{"n_layer": 9, "d_model": 224, "norm_place": "pre", "qk_norm": false, "bias": "all", "init_std_o": 0.00456, "grad_clip": 0.5, "warmup_steps": 289, "decay_fraction": 0.692, "decay_shape": "exp"}
MLP neurons of a small language model. Each row is named by its layer, matrix (gate and up: input weights) and neuron, and shows model dimensions 64-159. Each number is 128 + 24 x the weight over its row's rms, rounded and kept within 0 to 255. A neuron's up and down rows have the sign that makes its largest values positive.
After each neuron's rows, "fires in" lists the words (lower case) most often at its 100 highest values on Wikipedia text that the model never trained on. A number after a token or word is its count.

L3.gate204 [171 128 113 122 150 135 127 146 150 125 126 124 162 122 151 145 171 100  87 138 113 119 196 110 108  79 117 173 152 137 135 136 169 140  94 126 116 101 123 141 132 140  76 115  92 143 144  84 180 144 160 122 125 130 184 113 145 124 108 128 112 135 103 126 115  89 103 147 117 144 124 143  66 107  86 111 146 173  80 133 129 160 102 111 118 113 136  97 181 142 151 106 116 100 159 119]
L3.up204 [156 135 171 157 168 152 163 127 108 138 105 130 198 135 137 131 126 100 139 117  91 161 129 100 116  69 126 122 131 137 121 126 172  96 129  90 120 125 122 161 122 149 125 135 126 132 146 153 133 134 145 146 128 180 127 101 159  68 128 126  85 101 127 116  72 105 112  89 158 137 100 167 141 128 133 150 147 126 128 111 120 124  96 136 121  99 119 137 163 169 108 115 124 153 159 164]
fires in: "is" 42, "was" 26, "are" 8, "were" 5

L2.gate131 [142 119 152 116 111 137 113 130 133 110 109 113 108 104 157 125 128 144  98 115  95 105 104  95 144 108 148 122 148 113 154 144 117 144 161 158 120 141 169 122 110  83 179 103 130 130 127 156 138  96 122 138 108 127 135 134 122 144 126 171 125 154  94 134 122 117 143 103 117 131  98 114 103 122 121 155 144 145 201  75 169 121 128 139 135  85 151  92 139 173 139 114 134 115 129 162]
L2.up131 [106 129 155 148  95 124 123 143 101 125 131 176 128 117 102  85 157 140 118 147  88 107 134 130 122  91 136 121 108 126 164 190 149 119 110 107 146 123 138 120 172 129 133  95 127 166 104 123 135 111 154 122 109 116 192 136 201  97 136 127  72 129 104 144 134 107 145 150 133 133 120 125 137  95 140 157 140 116 139 169 110 106  81 166 121 166 143 128 177  78 102 128 136 103  76 140]
fires in: "an" 75, "another" 11

L2.gate128 [144 124 153 147 121 119 130  98 141 140 111 158 129 121 121 122  95 155 121 165 132 165 183 111 148 178  97 142 135 137 146 124 114 136 124 102 106 132 109 148 108 109  97 141 150 122 134 132 150 155 174 128 120 100 131 150 110 152 144 145 148 153 114 124 105 141 144 118 120 111 117  82 132 112 123 172 105 149 115 153  84 163  75 153 100 135 129 123 149 109 157 131 102 118 109 107]
L2.up128 [128 144 118 123 144 139 113 163 130 106 126 119 116 126  89 136  92  97 102  89 120 150 146 118 158 114 114 103 115 148  70 137 149 155 147  97 123 155 154 166 141  71 122 116 119  84 160 105  97 131 116 149 136 153 145 150 149  96 111 110 113 138 162 110 154 118 148 143 137 153 113 120 135 164  90 120 158 128 130 106 109 160 124 115 151 141 134 131 155 108 173  83 109 134 116 109]
fires in: "all" 41, "not" 18, "some" 9, "various" 7

L3.gate280 [137 140 142 134 114 130 145 139 134 112 133 124 107 126 149 132 156 106  79 147 108 140  74 109  97 130 145 146  98  99 152  98 162 142 140 137 117 144 156 137 100  80 142 109 127 135 180 153 159 138 106 151 118 147 149 116  76 133 157 144 126 147 101 160 120 135 132  90 163 118  74 139 109 135  98 112 104 149 142 138 170 144 139 147 166 116 143 134 161  96 170 104 137  93 104 119]
L3.up280 [138 141 155 129 117 157 138 132 114  77  98 138  88 107 139 134 145 101 161 107 115 152 114 106  95 119 141 136 131 107 195 123 176 127 129  87 139  97 130 150 113  80 114 111 121 118 185 180 118  94 113 137 130 128 149 149 161 147 188 142 113 196 112 134  61 118 115  93 110 130 121 136 146 153 129 117 142 117 149 135 128 137 135 131 142  83 119 121 136 101 159 127 165 115 123 145]
fires in: "has" 18, "addition" 10, "added" 7, "according" 6, "additional" 5, "found" 5

L3.gate22 [121 164 138 153 111 136 142 141 117 134 105 147 149 131 150 112  95 146 111  90 102 125 132 111 131 127 124 202 132  94 165  81  99  96 132 116 101 137 144 135  98 131  98 119 122 150 157 133 146 150 131 147 125  91 168 131 108 149 126 136 129 174 130 135 138 130 100 141 160 140 124 137 111 111 130 122 129 136 169 158 106 122 127 136  87 119 111 171  82  94 116  81  91 109 107 135]
L3.up22 [176 129 112 134  97  93 112 110 148 100 137 119 105 162  93 133 141 126 139 130 164  93 123 170 149 135 111 110 146 140  89 111 147 143 151 133  99 111 155  85 171 124 120 177 130 100 115 138 141 166 157 120 134 115 132 164 134 131 136 136  89 117 157 117 122 136 160 151 108 147 142 142 122 143 141 152 128 128 109 160 133 141 131 122 119  96 174 112 115  87 144 183 113 159  77  54]
fires in: "one" 21, "three" 15, "two" 13, "number" 13, "took" 6

L2.gate226 [125 171 170 109 159  98 153 171 125 106 114 132 100 108 143 114  98 124 146 112  65 108 131 119 135 150 127 151 151 147 130 100 136 119 147 108 110 125 147 133 132 196 134  98 160 116 120  88 186  95 108 176 116 144 123 129 116 159 135 148 135 145 118 139 106 110  95  91 151  79 133 165  95 131 157 128  99 144 135 131  77 167 140 112  98 122 111 152 111 145 157 144 114 135 108 120]
L2.up226 [110 113 143 105 137 136 173 154 118 110 124  80 132  79 143 120 133 157 112 120 155 116  76 128  94 129 137 133 149 151 134  64 113 132 148 154  93 135 111 157  97 153 128 135  91 147 148 138 134 121 151 153 120 160 148 117  98 187 179 129 152 145 107 142  83 126  97  99 142 115  89 137 109 121 138  98 128 155 106 122 116 150 142 145  99 100  90 152 120 127 119 144  95 128 140 153]
fires in: "addition" 13, "competition" 11, "additional" 8, "traditional" 8, "edition" 8, "recognition" 6

L2.gate339 [168 175 169 124 119 122  64 143 129 146 133 137 125 118 118 102 139 111 128  94 101  79 131 143 100 164 124 120 111 160 116 147 130 136 134 145  88 112 125 123 106 143 105 136 155  97 142 141 164 131 146 134 111 104 125 156 130 136 127 161  86 168 121 158  95 125 126 154 121  71 129 105 112 120 123 192 137 165  94 151 127 120 101 123 125 114 154 118 120 116 142 125 135 140 140 152]
L2.up339 [114 127 149 162 154 121 140 111 151  97 148 124 169 151 145 101 143 148 122 154  86 125  98 112 102 143 159 124 111 145 161 119 108 170 154  84 130 138 142 132 146 141 155 174 150 124 140 169 147 166 128  99 111 157 123  92 100 163  98 106  98 108 154 126 157 118 108 148  98 157 125 116 103 107 100 139 151  78 128 118 126 154 147 174 126 111 117 113 114 124  92 115 104 167 134 150]
fires in: "some" 22, "any" 14, "high" 11, "very" 10, "every" 8

L2.gate305 [105 101 118 125 132 155 126 155 146 129 101 115 139  90 103  82 108 163 147 120 116 120 135 111  99 152 123 112 109 145 120 121 142 131 101 131 112  96 133 142 135 148 107 141 102  99 100 150 122 119 151 119 117 170 128 144 120 132 118 140 179 142 135 162 117  99 115  80 120  80  88 192 132 119 147 163 166 140 149 157 107 104 123 137 121 116 112 159 143 119  94 115 152 144 153  74]
L2.up305 [138 102 132 167 106 175 113 157 116 102 143 154 143 153  82  72 106 168 156  79 130 112 121 134 167 135 149 114 189 129 110 145 131  93 112 165 147 135 174 165 123 153 103 143 101 133 130 148 150 131 141 140 152 140 171 120 137 107 120 115  94 127 154 133 123 115 111 132 180 148 135 131 121 145 113 171 153 124 142 151 137 136 119 156 171 150  69 136  85 127 130 151 130 131 176 123]
fires in: "but" 31, "local" 10, "it" 6, "charles" 6, "royal" 5, "he" 4

L3.gate239 [134 119 135 141 143 133 103 130 183 135 135  92 100 152 135  88 151 167 134 150 155  75 109 143 129 147 117 133 116 140 147 106 142 113 105 165 116 128  81 101 159 124 145 156 117 137 169 111 130 160 115 103 136 135 163 144 116 148 128 123 159 103 149  98 131 185  87 159 162 138 133 110 105 116 160 127 129 146 107 138 174 178  98 144 139 138 127 122 135  54 134 152 129 111  96 127]
L3.up239 [174  95 178 100 112 106 162 133  89 131 119 100 154 122 118 136 113 172  84 149 117 123  69 156 124 117 136 129 119  98 121 154 132 114 128 108 131 105 112 144 153 153 153 116 159 129 160 153 176 161  72 113 161 129 121 120 136 135 131 175 139 158 150 130 103 110 112 118 127 132  56 141 104 140 126 145 154 138 133 127 129 130 176  98 180 118 147 135 131 122 135 102 148 125 163 120]
fires in: "her" 57, "his" 14, "described" 5, "their" 4

L2.gate342 [114 120 140 125 127 128 144 149 133  97 118  94 112  95  77 106 135 121 149 131 117 112 120 151 139  92  82 114 126 129 133 149 138 104 107  93 136  90 156  86 162 170 120 164 106 144 143 131 135 129 146  88 135 150 135 129 147 136 100  99 158 146 147 143 160 120 119 129 132 127 131 152 109 101 183 147 140 123 134  98 160  72 123 173 107 160 140 156 178  83  89 115 100 106 128 157]
L2.up342 [ 86  95 114 115 128 134 111 121 145 107 119 117 143 136 142  95 151 137 159 128 150 139 161 147 144 128 158 121 113 114  90 137 150 140 145  95  81 107 138 119 145 168  94 129 105 104 124  98  91 134 108  71 134 162 168 140 122 142  85 105 151 119 159 125 111 116 111 136 124 130 142 134 138 132 149 138 131 131 170  96 139 135 142 145 126  93 146 178 145  68  95 165 129 144 153 146]
fires in: "his" 57, "he" 31, "she" 6

L2.gate318 [155 158 153 146  94 126 123 141 138 146 118 112 120  77  69 123  92 120 105 161  89 123 152 127 109 133 147  88  90 163 151 180 134 158 120 122 109 122 162 166 156 143 139 122 142 127 110 112 142 124 119 131 107 143 155 111 120 190  96 158 108 199 105 150 125 136 115 112 143 106 107 127 130  96 155 139 131 142 122 100 100 112  84 160  85  74 131  93 167  96  77 129 139 103 123 134]
L2.up318 [145 121 166 130 106 147 134 146 123 122 118 161 104 154 124 106  90 165  92  93 117 123 119  76 170  92 162 133 140  97 135 148 132 112  97 103 175 174 136  95 101 126 131 173 128 157 124 120 145  65 123 126 168 109 156 184 155  94 152 123 149 129 154  66 130 124 163  93 137 119 123 131 152 118  88 161 116 127 131 141 163 135  98 135 149 138 153 140 170 156 158 115  96 136 111 165]
fires in: "an" 62, "another" 7, "anion" 4

L3.gate361 [ 94 114 103 127  78 113 121 130 177 113 104 114 138 134 122  85 147 149 104 128 131 179 125 171 149 151 152 121 116 152 132 116 155 158 127 162 138  89  97 143 191 132 102 124 134  91 113 142 108 139 183 117 148  81 131 113 120 137 117 123 163 119 149 121 138 139 102 184 130 149 139 106  96 101 112 172 129 130 123 135 147 143 115 169  99 144 125  96 141 106 130 117 122 155 160 125]
L3.up361 [ 85 106  88 131 118 143 128 169 124 129 123 121 183 148 143 134 151 135 120 117 155 131 148 109 149  79 175 171 140 118 134  93 145 153 148 160 146 114 151 125 161 140 135 151  90  90 104 124 113 113 170 147 156 124 153 116 134 137 133 110 135 125 113 131 129 136  98 151 165 132 124 124 125 107 125 133  98 152 121 141 114 173  93  95  97 161 121 102 155 150 129 124 115 151 169 120]
fires in: "was" 18, "club" 11, "democratic" 9, "academy" 7, "is" 6, "top" 4

L3.gate231 [129 103 165 130 146 130 162 139 145 144 115 153 145 136 168  91  96 142 152 129 158 150 121 161 155 129 126  96 125 125 140 133 122 117 164  95 107 122 101 139 190 153 123 159 112 110 108 108 179 142 117 130 132 124 132 121 121 108  82 121 109 133 148 112 153 138 109 142  99 152 162 116 106 116 117 143 145 128 125 169  90 115 122 159  81 149 171 136  73 113 153 113 103 151 114 130]
L3.up231 [109 115 137 102 115  99  89 132 106 147 128 103 137 111 116  99 106 123 149 154 120 117 150 122 105 116  81 147  96 123 113 117 132 132 157  83 148 129 155 160 126 144  64  92 148 151 131 150 122 165 157  98 125 127 148 153 118 132 131 119 120 112 100 121  63 124 120 128 127  89 109 170  99 114 158 194 123 158 119 128 115 133  98 145 103 114 119 119 151 191 135 106 133 116  91 126]
fires in: "made" 13, "but" 11, "number" 10, "three" 7, "two" 7, "several" 6

L2.gate248 [161 133 118 107 125 125 106  95 162 103 143 144 155 135 106  92 147 143 137 151 102 134 142 123 103 180 124 133 132 122 139 118 152 157 129 135 110  98 116 173 111  93  85 140 147 132 168 174  90 142 133  79  67 171 144 126  87 115 166  94 168 131  99 148  98 144 122 138 143 110 115 166 120 181 160 123 129 126 150 101 105 148  83 102 134 131 104 158 117  95 121  94 141 150  92 119]
L2.up248 [155 126 123 145  94 119 120 107 139 162 116 140 103 105 139 141 136 109 182 163 136  88 152 121 129 149  92 103 132 126 141 135 111 131 191 119  99  92 140 181 158 111 142  95 141 112 105 168 128 162 146  92 108 140 120 131 111 137 105 157 129 164 127 197 114 111 171 103 138 107  79 124 123 125 154 121 126 135 128 143 106 151 133 144 125 142 102 126 131 129 148 151 151 103  96 147]
fires in: "two" 26, "three" 16, "type" 9, "various" 8, "reduced" 4

L2.gate157 [ 99 120 127 126 107 126 159 141 160 134 147 160 166 107 137 101 100 117 111 115 110 128  81 158 124 146 158 123 173 121 123 118 117 152 129 145  88  76 107 165 129  94 155 104 141  99 160 131 132 182  96 128  95 126 122 104 146 170 135 177 140 134 132 120 120 142 128  75 165 129 127 133 100 101 157 110 115 136 101 111 129 134 153 112  85 116  89 131 129 156 138 134 129 121 101 127]
L2.up157 [135 113  98 131 126 125 147 170  98 150 130 106 139 131 173 148 131 131 162  83 104  96 147 146 139 165 107 155 157 101 110  73 168 113 109 177 192 140 127 125 153 105 148 132 126 121 133 148 121 103 153 115 142 130 140 100 142 126 132 100 160 151 166  97 123 119 136  84 113 106 100 145 121 149 115 176 151 107 170 114 132  89 141 112 135 152 138 127 116 113 115 150 119 139 137 131]
fires in: "de" 40, "degree" 8, "development" 5